MLP neurons of a small language model. Each row is named by its layer, matrix (gate and up: input weights; down: output weights) and neuron, and shows model dimensions 16-79. Each number is 128 + 32 x the weight over its row's rms, rounded and kept within 0 to 255. A neuron's up and down rows have the sign that makes its largest values positive.
After each neuron's rows, "fires after" lists the tokens most often just before its 100 highest values on Wikipedia text that the model never trained on. A number after a token or word is its count.

L9.gate326 [127 116 128 102 162 107 126 168 110 125 191  55  55 113 167  72 138 141 130 139  91 160 133 108 133  32 136 143 128 127 115 114 158 152 130  86  85 139 122 158 168  91 125 133 139 100  87  81 102 153 124  86 127 117 171  81 124 177 188 197 101  76 113 148]
L9.up326 [106  64  99 152 105 138 103 125 108 150 182 199 130 120 134  93 129 169 149 136 166 132 169 123  68 138 130 115  97 123 130 153 123 144 166 100 136 149 107 158 171 179  93 122 226 177 187 198 176  77 190 115 155 117 157 101 164 106 164  75 161 144 113  96]
L9.down326 [126 143  86 158 151 107 177 164  78 144 122  66 155 140 135 148 113 125 165  89  92 167 130 139  92 158 129  83 149 119 138 114 155 166 138  92 101 112 141 130  95 145 149 112 204 146 150 105 112 187 124 100 107 166 179 137 109  91 148 134 117 111 142 116]
fires after: " " 33, ":" 28, " +" 6, "." 4, "–" 4

L2.gate245 [142 159  88 129 157 112 129 144 155  61 171 135 135 126 120 126  97 123 146 141 127  71 121  88 133  93 140 162 130 132 146 132 163 102 129 105  93 162 159 111  90  95  82 170 103 113 112  87 170  84 132 124 160 152  44  54 155 120 182 191 125  67 118  83]
L2.up245 [180 142 101 110 137  93 151 134 102 100 132  97  83 150 145 120 165 119  72 147 169  79  96 164  97 123 137 188 151 128  82 131 133 130 132 122 141 148  86 145  81 127 124 102  84 146 159  90 139 115 138 169 208 100  83 113 176  96 133 150  87 118 134 171]
L2.down245 [127  92 168 119  99  78 129 159 141 126  99 161 133 122 118 136 171 111 141  96  88 124 143  81 110  90 135 138 161 140 117 103 126 208 142 153 116 157 120  84 140 106 149 150 193 117 116 112 119 144  93 131 133 143 137 160 253  53 177 144 141  98 151 148]
fires after: "-" 29, "." 10, "==" 9, "|" 9, "===" 4, ")." 4

L4.gate696 [151 147 155 122 138  95 134 100 182 155 110   0 180 122 117 165 108 112 118 154 169 127 137 147 105 101 109 125 128 150 134 130 133 141 126 116  79  99  70 195 116  70 146 122  89 130 106 138 201 164 147 205 107 112 142 129 133 116 136  91 124 144 111 103]
L4.up696 [142 127 127  73 114 107 150 122 159 151  31 123 164 127 146 124 133 108 132  99 162  94  98  93 137 107 139 125 142 140 147 161 149 160  95 121  91  84 112  80 173  94 129 139 118 103 141  98 119 129 126  88  46 187 146 143 104 128 126  64  58 176  96 110]
L4.down696 [117 101 128 114 123  90 149 169 137 172  64 120 111 113 112 146  99 140 147 150  79 115 114 171 113 139 175 143 159 107  22  96 168 135 148 128  71 188 150 128 117  94 123 128 119 123 141 124 153 120  98 139  93 142 109 173 138  67 146 112 165 133  45 105]
fires after: " the" 17, " was" 11, " are" 8, " a" 8, " an" 6

L2.gate667 [145 125 149  84  94  90 175 137 195  96  98 146 120 123 159 177 169 118 107  99 175 142  71 137 161 110 154 115 116 117 152 127  80 173 132 127  82 154  96 125  81 129 138 173  93 144  78 137 165 142 112 227  93 140  69 109 132  64  67 170  79  95 128 108]
L2.up667 [ 62 118 117 150 135  78  84 127 139 183 137  92 131 171  82  90 108 163 109 171 178  91 127 185 102 160 175  86 161  74 102 179 131 137  87 161 171  97  86 113  97 126 135 101 124 129  94 114 126 130 158 102 173 108 129 169 156 131 124 166 143  64 115 147]
L2.down667 [ 97  84 142  90  72 141 155  87  86 160  94 165 109 120 144 154 149 106 125 141 116 170 135 175 157 128  83 120 133 108  92 130 139 134 115  87  89 110 156 122 102 124 119 134 130  80  99 220 145 177 150 171 110 189  77 139 131 120 132 128 119 125 152 124]
fires after: " |" 24, " the" 18, " The" 8, " at" 4, "." 4, "," 4

L8.gate245 [125 162 165 147 116  77 169 203 132 118 127 100 142  81 144  48 103 130 150 108 182 134  91 139 176  99 115  68 139  87  54 129  67  98 144 163 112 155  98 163 135  42 126 137  97  96 121  97 163 136 173 160 159 113 129 137  77 145 145 174  99 174 138  37]
L8.up245 [122 101 169 147 172 148  67 150 161  99 120 181 155 121 176  91 167 138 149 157 129 103 124 172 133 125 206  54 141  96 118 192 114  85 168 112 139 166 128  71 170 137 163  98 125 124 113 133  68  93 153 166  87  77 186 137 118 140 116 131 127 136 148  71]
L8.down245 [123 117 156  96  96 141 116 141 157 155 154 127 127 182  91 116  57 119 121 146  72 138 159 134 134 147 101 130 138 124 148 165 115  87 103 108 124  81 120 140 140 161  98  93 116 144  94 119  81 154  92 180 158 158 141 135 153 133 129 128 143  90 116 137]
fires after: " |" 32, "|" 11, "-" 8, " the" 7, " " 5

L8.gate535 [143  66 149 124 158 159 147 116 109 149  86  90 180 120 100  51 120 161 142 126 180 133 102 127 149 123  70 109  84 142 148  62  97 125 136 124 124 168 111 148  82 117 150 109 133  75 137 102 128 112 150 185 110 151 143 126 127 176 117 157 119 128 202 158]
L8.up535 [124 161 117 118 111 132 132 120  92  75 130 175 119 143 180 133 157  98 146 129 130  90  87 131 104  99 174 127 141 135 176 163 115  56 191 117 140 164 103 121 134 133 123  95 170 145 133  48  45 150 143 129  78  83 129 130 129  81 186 115 126 149 132  66]
L8.down535 [139  98 122 164 127 127 134 163 116 110 181 194 135  85 174 142 152 140 157  62 121 110 107 131 125  85 107 170 136 120 102 132 114 105 154 106 138  86  79 112 158 115 186 148 111 143  87 122  52  94 166 186 111 231  87 115  92 158 145  75  90 134 118 113]
fires after: "0" 30, "1" 14, "3" 8, " " 7, "2" 6, "," 6

L4.gate333 [112 141 146 166 200 142 131 154 121 189 148  95 117 128 140 135 166  55  71  68 126  97 166 147 120 111 146 110 159 168 145 159 126 128 166 121 114 161 170 126 110 116 155  96  95  87 122 103 103 146 151  93 201 114 125 131 218  92 151 117 118  91 133 109]
L4.up333 [127 162  84 128 121 140  94  84 150 123 132 112 107 133  49 141 156 139 103 125 121 113 112 199 117  85 132 142 131 122  72 101 178 115 118  95 106 162 124 127 161 103 190 100 168 190 124  86 145 150 129 137 186 124 117  84  93 153 108 166 136 169 166 156]
L4.down333 [105 163 132 115 165 127 158 118  89 205 104  98 116 131  76 135 121 102 142  38 177 200 126 141 152  99  75 133 105 203 126 104 137 128 175 154 105 113 110 157 143 149 138  68  99 137 110 147 113 103 117 119 157 177  78  94 214 167 139 125 144 187  90 104]
fires after: " the" 48, " The" 24, " where" 14, "The" 10

L8.gate45 [101 209  91 118 163 125 136 143  96  39 105 118 135 152 136 128 101 134 140 100 144 144 131 139 130  42  99  97 117 188 163 114 162 198 135 129 129 106 122 211  56 110 153 154  89  79 126  97  79 156 134 156 138 107 148 126 128 215 122 109  90  44 102 161]
L8.up45 [ 88 137 142  73 121 117 144 188 123 100  81 109  97  52 131 133 186 145  80 162 133  88 165  76  33 103 177 142 144 128 120 115 146 130 154 145 139 139 130  92 143 110 164  98 126 110 135 196 168 115 141  78 132 154 161 170 133 150 146 123 175 124 133 107]
L8.down45 [145  93 164 129  87 137 178 141 132  65 117 129 119 161  99 137 147 124 120 103 154 102 108 181 147 107 149 119  56 168 106  94  82 114 117 133 186 138 160 135 150 123 114 107 140 156 132 112 210 173  98 127 103 109 115 117 163 118 149 123  99 113 109  95]
fires after: "19" 16, " " 14, "." 11, "20" 10, ")" 9, "–" 9

L4.gate288 [106 172  82 136 131 146 137 179 145 130  80 119 108 168 142 125 107 127  80 113  80 105 106  57 172 123 108 161 157 168 184 140 121  95 147 136 120  60 147 138 139  97 176 171  93  96  87 123 108 122  58 133 154 130 156  80 161 126 174  89 169 140 170 138]
L4.up288 [160 165  87 108 131 149 134 113 110  69 121  68  72 104 103  79 154 147 115  80  59 135 130  69 109 142 131 131 132 152 149  99 114 104 112 130  65 138 126 134 139 117 163 141 135  91  86 152 125 136 131 179 119 134 120 118 109 120 106 145 128 173 101  97]
L4.down288 [142 162 135 121 117 177 143 150 104 154  94 150  63 176 145 122 145 168 156 149 132  88 198  80  91 113  81 153 141  77 119 114 135 133 115 166 142 109 157 136 101 102 136 167 157 103 148 154 126 170  69  99 176  96 109 139 110  78 137  97 111 131  55 105]
fires after: " " 52, "12" 4

L7.gate609 [125 144 148 168 195 129 151 149  73 143  88 101 122  85 135 103 130 140 146  63 141 106 120 133 129 104 145 137 138 151 135 100 133 149  65 102  94 178 136 128 140 160 137 106 146 145 118  83 153  85 148 179 122 134  76 144  86 183 146 111  47 100 133 128]
L7.up609 [160 143 119 119 131 131  99 104 165 109 175 177 110 159 122 124 140 189 143 118 165 143 100 161 170 107 151 172 172 139 117 135  63 160 163 121 207  98 100 133  89 154  79 107 150 161 210 155 133 105 104 171 154 146 101 102 144 148 127 120 160  95 161 163]
L7.down609 [148 151 126 142 140 116 123 113 128 102 107  73 116 198  75 148  97 117  73 116  81 105 153 114 139 136  80 171 138 126  91 101 182 172  81  69 129  81 107  91 169 154 100 136 130 130  91 113 146 187 119 114 164  89 158 121 172 112  91 102 100 120 124 166]
fires after: " " 54, "–" 9, "-" 6, "|" 6, " (" 4

L4.gate480 [148 168 144 129 105  64 109 122 101 102 144  52 175 140 102 128 118 157 112 138 103 130 143 152 152 136 128 147 161 139 151 106 137 196 125 139 122 165 131  96 163 125 126  58 168 142 116  91  98 145 124 132 136 113 163  99 128 189  85 142 132 149 160 167]
L4.up480 [ 79 173 152  71 156 159 104 124 136 108  81 167 130 149 151  99 177 137 141 104 118 116 113  40 143  89 129 113 111 141  91  71 132 103 127 144 112 168 162  89 170 166 139  88 123  80 140 107 135 131 122 146 126 129 156  79  82 156 118 124  57 101 127 148]
L4.down480 [116 148 138 133 118  83 168 174 145 147 100  74 117 124 118 116 102 122 154 174 110 112 167 155 145 162 164 106 101 131 159 138 127 156 131 157 109 114 149 116 102  83 134 171 150 134 157  83 127 143 131 130 129 157 136 102 168 161  92 114 197  89  67 135]
fires after: " " 66, " a" 5, " the" 4

L4.gate549 [122 119 135  45 171 120 184 160 104  87 108 121 176 126 160 120 130 177 122 139 138 136 125 139 110 107  72 162 125 108  63 182 151 122 113  79 100  84 158 196 121 109 109 102  83 135 179 113 103 171 119 166 192 124  64 124 117  98  86 173 120 108 117 130]
L4.up549 [166 100 135 179  80 140 198 147 132 128 190 181 105 104 201  28 139 145 159 126 129 105  84 122 116 130 147 121  74  87 147 159 123  84 134 159 148 144 206 139  87 107 115 138 118 117 174 108 151  68 131 140 161 134 145 148 145 123 148 150 157  72 137 130]
L4.down549 [111 110  73 127  86 172 149 139  55 118 172 128  97  99 206 115 139 136 132 124 137 144 148 133 115  65 119 133 123 165  90 114 113 117 118 153 138 155 164 114 168 136 153 192 136 107  76 186 168  66 132 154 121 124  93 128  52 177 157 132 120 170 113 137]
fires after: " c" 17, "1" 12, "b" 9, " Dr" 7, "2" 5, "." 5

L7.gate483 [104  73 119 111 184 171 146 164 137 127 190 104 187 137 143 105 118 100  60  94 162 140 109 154 150 125 124 116 150  78  95 165 125 114 149  89 122 127 109  67 152  91 136 155 124 101  96 124 117 107 147  53 136  78 116 110 213  86 101  84 130 119 143 172]
L7.up483 [127 124 172 113 181  62  93 141 122  96 100 144 146 109 136 120  91 160 151 135 175  79  87 140 111 155 149 118  86 140 142 122  95 157 123 124 109 101  88 140 150 169 107 114 115 129  96 148 127 120  70  95  93 119  94 130 107 128 217 145 166 186  83 137]
L7.down483 [105 141 117 166  89 168 154 113 107 123  99 129  74 138 127 161 166 128 151 113 137 164 126 120 139 154 128 131 148 100 192 144 160 110 128 166 150 114 121 116 136 202 174 116 108 165  98 191 124  99  93  89 153 108 117 168 191 144  85  91  97 123  92 139]
fires after: " the" 35, "80" 5, " United" 5, " each" 4, "70" 4, " The" 4

L7.gate420 [124 119 117 107 134 116 113 161 136 107 157 138  99 189 172 130 161 218 128 156  78  78 127 104 125 121 135 132 129 116  89 114 120 120 145 170 118 139 203 110  88  96 114 105 128  89 132  70 118 112 126 108 105 145 159 119 169  81  92 124 137 128 133 139]
L7.up420 [145 189 114 107 139 130 194  73 126  88 105 151 106 135  88 146 188 142 144  96 127 139 174 155  92 119 178 116  94 206 126  41  87 115  75 109  97 141 105 167 134 118 139 150  84 141  72  72 122 110  92 153  91 105  77 102 114 116 159 121 163 100  65  89]
L7.down420 [104 133 110 122 186 100 108 134 111 133  51 119  88 138  87 134 148 137 139  80  79 168 156 124 147 109  78 236  56 144  86 103 110  68 141 153  86 118  74 120 117 143  81 156 161 127 142 109 138  97  74 103  97 103 114 147  87 139 116 158 120 111 156 147]
fires after: " " 70, "74" 4

L2.gate384 [152  83 177 114 116 138 104 101 164  85 126 114 113 121 139 134 121 121  94 148 153 120  86 107 135 129  75 151 129 131  60  88 203 125 162 190 132 152 144 130 128  74  82  79 112 121 142  91 107 156  75 126 162 113 107 132 134 124 188 157 114 102 137 173]
L2.up384 [148 128 129 137 131 185 119 158 117 111 154  95 104 129 153 130 137 166  74 132 144 126 101  72 140 170 106 161 114  82  85 156 198 135 128 166 140 176 158 126 127 162  98 101  86 122 186 104 147  99 125 171 124 117 115 124 155  88 118 164 145 143 177 127]
L2.down384 [118 150 129 145  90 121  98 172 146 172 131 198 202 115 132 128 151  83 137 124 125 133 164 140 140 113 153 129 116 117 155 156 139 178 134 167 128 139 142 118 159 172 166  86 152 110 125  96 173 105 116  64 131 118 140 131  80 124 154 143 149  92 132 120]
fires after: "1" 15, "3" 14, " No" 12, "2" 10, "-" 4, "9" 4

L9.gate642 [103 125 116 107  81 102 120 171 140  99 138 104 115 128 137 122  78 106  95 107 106 151 132 151 130  89 103  96 178 124 115 142 167 116  97 107 100 116 161 133  61 124 117  93 144  44  97 175  99 139 151 187 128  84 157 130 196  77 136 127  95 108  94  83]
L9.up642 [ 96 114 119 175 141 163 135  89 117 149 165 152 149  76 102  86 125 132 151 107 112 152  94 169 122 134  82 176 118  95 114 144 232 128 108  87 135 149 140  94 138 146 177  65 117 129 100 112 133  55 165 148 176 124 132 109  65 155 128 142 166 110  99 144]
L9.down642 [124  68  71 165  85 133  93 167  81 126 142 152 126 144 127 156 141 143 120 119 156 114 134 154 143 141 101 130 113 139  71 128 158  86  96 153  79 146 147 130  92 150 111 114 165 115 138 201 120 127 116 150 110 148 167 134 152 228 166 100  85 115  84 190]
fires after: " |" 29, "|" 22, "–" 5, " died" 4, " due" 4

L2.gate501 [147  99 122 128 125  93  96 123 120 104 172 147  80 167 121 135  76 114 128 131 136  96 104 133 148  93  66 108 167 105 114 178 133 133 177 123  50  86 155 161  75  50 127 126 171 128 122 121 157 152 100 159 131 119  96 152 160 180 136  90 124  65 106 115]
L2.up501 [ 93 112 118 164  52 110 124 103  95 123 120 110 139  62  94 112 170  86 120 146  93 149 133 152 137 120 112 107  73 112  38 105 138  68 110 101 144 162 114 113 152  82  69 136 110 132 102 170 154 148 166 113 130 138 119 150 163  99  80  57 105 182 123 172]
L2.down501 [137 110 122 136 117  86 116 168  71  77 107 166 110 125 142 223 131 160 145 177  88 106  80 112 121 172 122 123 186 118 114 147 120 179  78 176 116 171  73 149 112 107 121 147 142  92 116 138 122 126 136 109 110 126 236 171 172 138  75  55 153  59 131 109]
fires after: " the" 51, "b" 9, " The" 7, " a" 7, " an" 6

L4.gate654 [ 93 134 144 124 183 151 107 144  87 148 160  54 135  97 164  85 137 117 144 113  67 154 176 118 166 126 212 180 120 141 180  84 139  89  88 120  82 167 132 196 123 146 192  88  81 111  97 150 139 141 121  86 125  92 122 185 127 174  64 100  74 109  90 145]
L4.up654 [144  38 167 100 143 162 134 139 102 117  90  75 110  84 121 104 147 143 149 104 167 121 150  63 162 141  98  93 115 111 153 137 121  75 131 111 127  75 155 146 136 152 158 133  95 110 167 145 110  75 108 166 109 135 161  80 132 108  77 177 100 143 140 107]
L4.down654 [126 162 117 163 128  86  94 101 103 157 103  95 180  33 108 104  87 123 157 129 150 167 156 104 119 186 122 151 109 145 135  80 120  52 146 145 111 112 102 131 177 150 151 113  91  84 150 146 149  98 144 119  75 163 112 121  67  95  89 181 106  83  97 119]
fires after: " " 64, "." 23, " was" 4

L4.gate512 [134 127 164 118  93 144 131 173 175 127 136  99 147 129 157  92 164  28  64 101  57  42  88 169 164 180 130 135 126 109 104 107 112 120 130 120 106 163  92  97 168 131 125 144  89  72  97 141 132 134 157 177 158 147 160  72 149 165 107  83  86 136  89 134]
L4.up512 [ 44 127 178 128 106 108 135 203  91  99 109 108 151 148 136  49 154 163 158 134 126 112  97 136 166 126 126 144 183 159 103 118 192 144  90 142 106 121 101 115 154 137 183 110 140 113 111  92 137 102 159 161 124 118 169 130  95 151 162 161  91 125 174 146]
L4.down512 [ 81 140 136 146 114 118 141 163  94 133 130  83 156 144 115 120 144 107 126  77 141 127  44 152 163 149 119 151  89 164 120 113 111 151 109 133  89  95 122 154 142 150 169 126 156 145 114 114 176 132 211 155 125 164 186  84 129 108 137 168  42 141 112 203]
fires after: " " 67, " in" 10, " |" 6

L4.gate214 [140 131 191 129 177  97 123 159  99  48 102  95 155 165 125  84 122  95 166 154 194  88  98 138 159 145 114 136 121 131 104 172 182 158 119 102 145 138 147 142 160 170 100 121 122 136 106  74 100 113 117 131 166 130 170 144 149 178 127 102  98 110 173 113]
L4.up214 [158 107 195 115 103 174 115  75 139 139 123 133  83 145 129 142 135 142 151  91 148 136  90 167 167 189 113  77  99 138 159  81 142 120 136  80  82 102 198 140 122 102  98 111  92 146 162 112 160 111 175 118  96  94 132 151 119 145 109 127 143 194 133 163]
L4.down214 [147 126 141 118 118 102 130 106  78 116 118 124  72 124 106 151  81 119 147 143 124 111  91 121 205 153  97  75 112 154 114 129  93 150 130 138  50 131 153  94 137 138 159 136 141 172 170 165 185 124  72 113 158 120 118 102 190 135 100  96 131 114 121 107]
fires after: " the" 19, " of" 15, " in" 14, "00" 10

L4.gate159 [150 130 144 154 125 102  91  82 133  94 144  88 164  92 133  86 101 137 148  66 127  70 144 128 118 102 190 194  89  66 136 114 132 142 156 145  94 162 115 153 146  52 137 127 165  93 100 141 201  97 183 127 117 100 110 157 151  95 125 156  52 129  78  91]
L4.up159 [157 115 163 116 136 192  69 112 126 137 185 150 141 141 124  28 185 138  92 113 100  72 109 148 100  87 159  98 143  46 181 166 115 144 159 122 108 150 138 127 104  71 108  49 142 111 165 164 160  57 132  93 149  74 137 143 137 126 101 122 109 103 125 117]
L4.down159 [145  95 132  92  58  82  99 123  91 142  83  72 106  79 162 137  55 119 156  84 120  94 143  89 136 133  86 153 125 154 129 150 142 127 137 135 141 154 105 130 122 136 113 124 130  82  70 131 119 178 171 122  65 140 118 157 111  99 200 107 114 109 105 182]
fires after: " " 52, "." 15, "5" 4, "–" 4

L2.gate640 [130  72  98 111 107  91 123 123 128 105 156 115 154 161  98 187 136 167 104  99 159 113 100 160 126 144 151 107 141  88  56 143  66  68 164 118 100 165 111 121 136  86 142 159 180 130  90 111 213 123 168 126 131  99  81 124 118 160 109 131 164 136 155 126]
L2.up640 [100 114 126  83 172  50 110 130 136 161 142 109 117 124 113 151  82 126  79 111 147 152 119 187  86 111 165 158 108 137  87 131 156 201 129 180 132 125 129 118 129 118 136 103 122  95 126 125 176 152 164 111  87 105 125 114 134 147 126 172 122 119 108 155]
L2.down640 [123  88  72 133  83 110 163 131 216 177 138 145 107 145 152 139 114 147 135 165 111 180 154 173 110 119  95 130 136  80 155 143 106 119 124 145 112 126  93  92 151 141 101  79 136 151  83 106  84 132 131 120  90 156 116 163  92  57 122 197  96 116 154 194]
fires after: " was" 30, "," 18, " |" 16, "-" 8, " were" 4, " and" 4

L8.gate150 [107  70 127  93 145 105 118  93 123 130 104 132 110 137 116 112 156 173  70 149 122 108 173  78  91 133  99 122  93  54 151  92 125  85 131 114  67 117  84 118 126  90 146 164 139  98 114 179 158 151 109 137 158 158  83 137 141  81 154 132 163  51 140 107]
L8.up150 [120 167 104 116  79 101 118 159 102 110 124  98 103 145 106 126 162 141 124 106 146 124 130 153 114 152 167 103  88 133 151 150 123 124 153  95  50 204  99 113  94 140 159  67 104  59 174 167 144  82 111  83 138  93 122 125 138 124  92 140  91 140 104 102]
L8.down150 [132 120 116 143  78  77 151  98  79 138 150  79 108  96  73 145 107  53 147 114 141 205 142 153 107 220 131 177 106 179 129 126 157 131 128 122 127  95 198 178  70  96 122 140  80 194 147 105 120 153  89  86 123 130 151 138 215 140 148 103 142 143 103  75]
fires after: " the" 54, " The" 12

L4.gate142 [151 155 160 115 147 149 134 116  23 149 158  80 185 128 132 113 151 179 160 125 141 133 102 169 145  96 126 106 166 123 114 178 155 118 125 143 145 130  93 181  76 121  93 163 139  92 136 124 134 138 154 100 134  85 137 183 119 157 145 147 174 109 123 128]
L4.up142 [126 129 142 101 171 138 121 149  72 102 148 132  88  47 126 160 137 103 152 146  94 108 151 151 106 127  70 130  97 130 186 135 147 153 147 154  94  96 150 117  64  84 138 146 146  86 161 131 151  93 176 128 180 100  76 187 128 173  80 169 120 119  59 180]
L4.down142 [129 147 158 147 127 140  85 117  90  93 132 126 173 115 129 145 131 110 173  89 168 167 141  99 127 114 159  92 137 130 111 145 101 101  93 111 179 162 101 105 138  84 125 111  97 166 186 145  80 110  80 141  83 152 167 180  86 169  82 128 103 115 125 140]
fires after: "20" 36, "19" 24, "18" 9, " of" 4

L2.gate241 [125 134 140  96 120  90  76 159 129  43 122 166 126 170 176 169 160 101  92 106  95  60 170 118 107  64 123 135 136  96 134 134  99 104 117 129 135 131  83 168 133 118 174 114 101  88 146 136 112 117 103 109 122 139  98 149 127 159 146  97  44  98 161 174]
L2.up241 [111 100  78  80 153 130 148 148 138 115 112 147  51 160  78 189 131 140 147  44 139 128 133 181 126  93 133  78 119  81  74  90 188 133 147 147 147 114 120 121 113 112 161  53 118 132 126 146 171 128 133  77  53 118 110 145 143 107 120 114 144 137 112 130]
L2.down241 [141 153 144 129 120 128 184 130 166 158 160 120 132 103 132 143 158 137 171 134 126 167 129 159 172 153 119  86 144 108 138 137  70 130 104 120 169 116 133 162  27 162 167  88  75 128  74 154 130 119 110 158 166  85 152 136 162  58  89  85 126 126 155 125]
fires after: " the" 40, " The" 10, "-" 9

L7.gate29 [109 113 160  79 118 167 104 136 144  88 124 160 128 139 168 114 115 151  77 143 128 134 103 109 168 114 108 102 185 144 145  81 122 151  80 112  77 144 214 150 130  68  77 107 131 174 166  94 101 116 136 135 179 139 148 179 143 126 131 113 162 148 142 133]
L7.up29 [134 105 143 116 210 103 138 150  83 117 115 149 182 119 117  60 116 111 153 124 144 136 106 120 188 141 101 125 139  85  99 158  81 166 167 130 132 120  89  78 180 104 141 160  65 152 115   2 180 188 152 123 146 121 162 185 153 121 143 148  97 108 121 125]
L7.down29 [140 119 101 145 115 106 155 165 123 136 129 135 150 146  98 132 156 103 186  98 142 111 147 118  51 157 138  99 104 127 133 151 122  98 192 105 129 128 120 135 125 203 127 130  73  76  82 151 180 114 103 153 122 162 175  84  48 124 124 130 140 136 108 103]
fires after: " the" 45, " a" 9, " The" 6

L8.gate493 [138  92 127 113 104 149 103 175 130 148 138 152  84 157 194  77 109 195 141 117  81 139  84 114 121  92 149 170 187 167 183 167 122 130  76 158 114  67 143 128 151 152 130 134 104 128 139 112 139 108 109  83 210 141 145 164 174 141 100 127 129 172 197 126]
L8.up493 [136 174 194 114 143 161 202  78  78 172  87 138 160  84 125 166 102 155 146  97  95 141 152  75  75 142 150 170  99  75 139 105 154  97 175 125 138 127 103  92 128 168 127 145 124 167  53 149 125 177 173 103 128  85 121 132  93 170 133 127 162 182 140 145]
L8.down493 [255 147 135 130 151 140 126 125 110 144 160 123  95 152 127 107 180  96  95 146  89 135 147 149 167  83  67 146 135  98 175 112  93 161  78 172  80 102 104 115  93 137  96 111 179  87 132 104 138 180 133 119 151  78 120 158 164 138  90 169 160 149 184 114]
fires after: " " 34, "–" 18

L2.gate668 [159 136 106 122 146 103 113  81  99  97 191  74 104 175 129  90  92 116 145 127 131  79 129 125 119 160  65 186 141 119 131 150 108 129 118 164 131 152 184 108  94 109 136 116 160 134 148  89 122 102 134 167 160  95  99 122 158 156 179 147 108 167  93 133]
L2.up668 [127 154 131 168 113 105 132 171 168 124 147 127  90 146 111 173 170  82 111 136  79 158 189  86 115 116 163 167 138 142  85 141 128 114 168 120 151 216 139 134 170 118 140 139 189 123 152 106 158  65 127 108 187 142 130  91 152  72 134 108  94 143 145 132]
L2.down668 [147 110 106 155  70 154 103  84 120 134 144  22 152 145 145 139 121 148  92 147 143  93 151 134 154 151 141 124 157 118 123  93 137 160  90  89 156 111 173  89 184  93 108 155 158 126 134 107  89 101 116 124 176 133 128 102 187 142 122 154 159 142 134 189]
fires after: "|" 35, "-" 17, " |\n" 4, " |" 4, " —\n" 4

L9.gate215 [116 125 161 143 118 166  74 141 128 144 188 125 181 177 159  87 115 133 145 127  79 150 124 126  70 145 171 167 101 158 107 167 118 120 156 126  66 141 116 133  93 165  42  85 119  83 122 143 188 126 106 168  80  91 126  96 137  96 142 150 122  68 176 133]
L9.up215 [169 173 123 112 138  67  47 150 145 138 127  74  95 159 180 161 175 178  63 101 167  96  81 120 170 161 143 190 117 106 121 136 132 219  84 107 159 122 123 169 109 133 132 100 113  91 127 136  80 180 128  86 156  56 159  81 133 148 136 175 128 116  75 158]
L9.down215 [114  75 143 173 152 150  99 161 141 137 117 126 115 103 190  73 106 137  87 129 105 120 116 109 127  63 117 150 139 154 135 147 106  78 144 124 160 143 106 143 210 135 180 102 146 128  93 168  85 169 125 153 160 101  66 129 135 125 118 142 147 116  86 180]
fires after: " |" 40, "|" 22, ":" 10, ";" 5, "-" 5

L7.gate642 [103 167 103  75 170 175 127 167 171 103 131 149 171 155 129  87 162 107 104 139 130 110  84 128 179 142 127 118 160 200  98  94 136  81 158 169 145 126 135 160 143 135 120 116 107 154 144  89 142 188 140 140 147 117 116 100 206 107 171 131  99  94 131 145]
L7.up642 [145 138 155 122  93 110 159 157 124 112  85 124 153 132  95 139 191  98 148 157 154 114 144 174 147 196  91  72 129 126 140 123 123 187 121 160 118 117 182 140 151 102 129  79 129 182 169  55 160 140 125  96 105  66 122 136 165 140 151 123 178 143 161 129]
L7.down642 [134 123 147 128 124 154 167 164 172 143 111 124 154 121  52 116 156 145 106  79 129 117  97 112 134 122 144 170 130 119 161 174 143  91 171 165 123  94  85 125 152 200  85 142 146 103 132 113 114 114 102 129 150 120 134 101  90 105 106 123 165 177  82 126]
fires after: " the" 77

L9.gate291 [108  94 170 151 125 124 166 164 168 109 144  99  79 163 136  44 144 202 124  90 138 111 122 154 147 111 134 164  83 112 125 118 109 104  63 116 123 111  86 141 120 122  94  91 139 171  74  87  96 164 178 116 135 134 121 114 160  77 135 158 113 138 112 182]
L9.up291 [126  81 152 129 110 125 113 123  70 126 131 219 109 130 170 107 156 140  95 103 103 127 130 112  91 108 166 142 182 109 120  98 125 100 171 128 122  50  93 170 118 121 170 101 171  96  94 170 151 127 139 195 133 135 148 129 156 157 164  85  86 188 135 133]
L9.down291 [140 122 127 152 102  64 161 147 127 145 148 166 112  83 126 175 116 134 102 108 102  98 136 155 140 131 144 132 100 128  91 127 196  96 141  90  94 114 128 143 120  96 144 131 188 137 128 103 140 130 162 171  89 101 156 154   0 183 115 127  87 120 146 136]
fires after: " " 66, " (" 17, "–" 15

L2.gate286 [145 180 140  91 152 145 113 129  84  41  82 124 128 125 103  57  78 144 136 112  94  75  80  92 143 111 151 110 142 104  61 148 154 148 126 159 135 127 140 171 130 114 130 174 122  58 148 134  91 149 178 111 135  94 161 109 192 186 133 181  91  72 146 155]
L2.up286 [119 116 165 146 150 170  67 113 147 179  93 180  79  89  65 126 150 138 151 174 141 128 137 145  90 177 203 147 113  99 134 102  85 151  98 161 140 144 170 109 138 120 157 115 170 241 132 138  86 142 101 146 114 114 124 151  45 123  95  63 130 131 137 142]
L2.down286 [113 138 141 146 125 133 135 131  99 123 153  63 159 143  77 129 146 145 168  94 135  80  98 131 113 130 109  66 118 141 136 147 134 114 121 149 104 106 122 173 135 161 179 143 108  76 123 102 114 184  97  85 139 120 117 125 248 180 172  74  52 135  90 125]
fires after: " (" 19, " the" 15, " \"" 11, " /" 7, "'\n" 6, " —\n" 5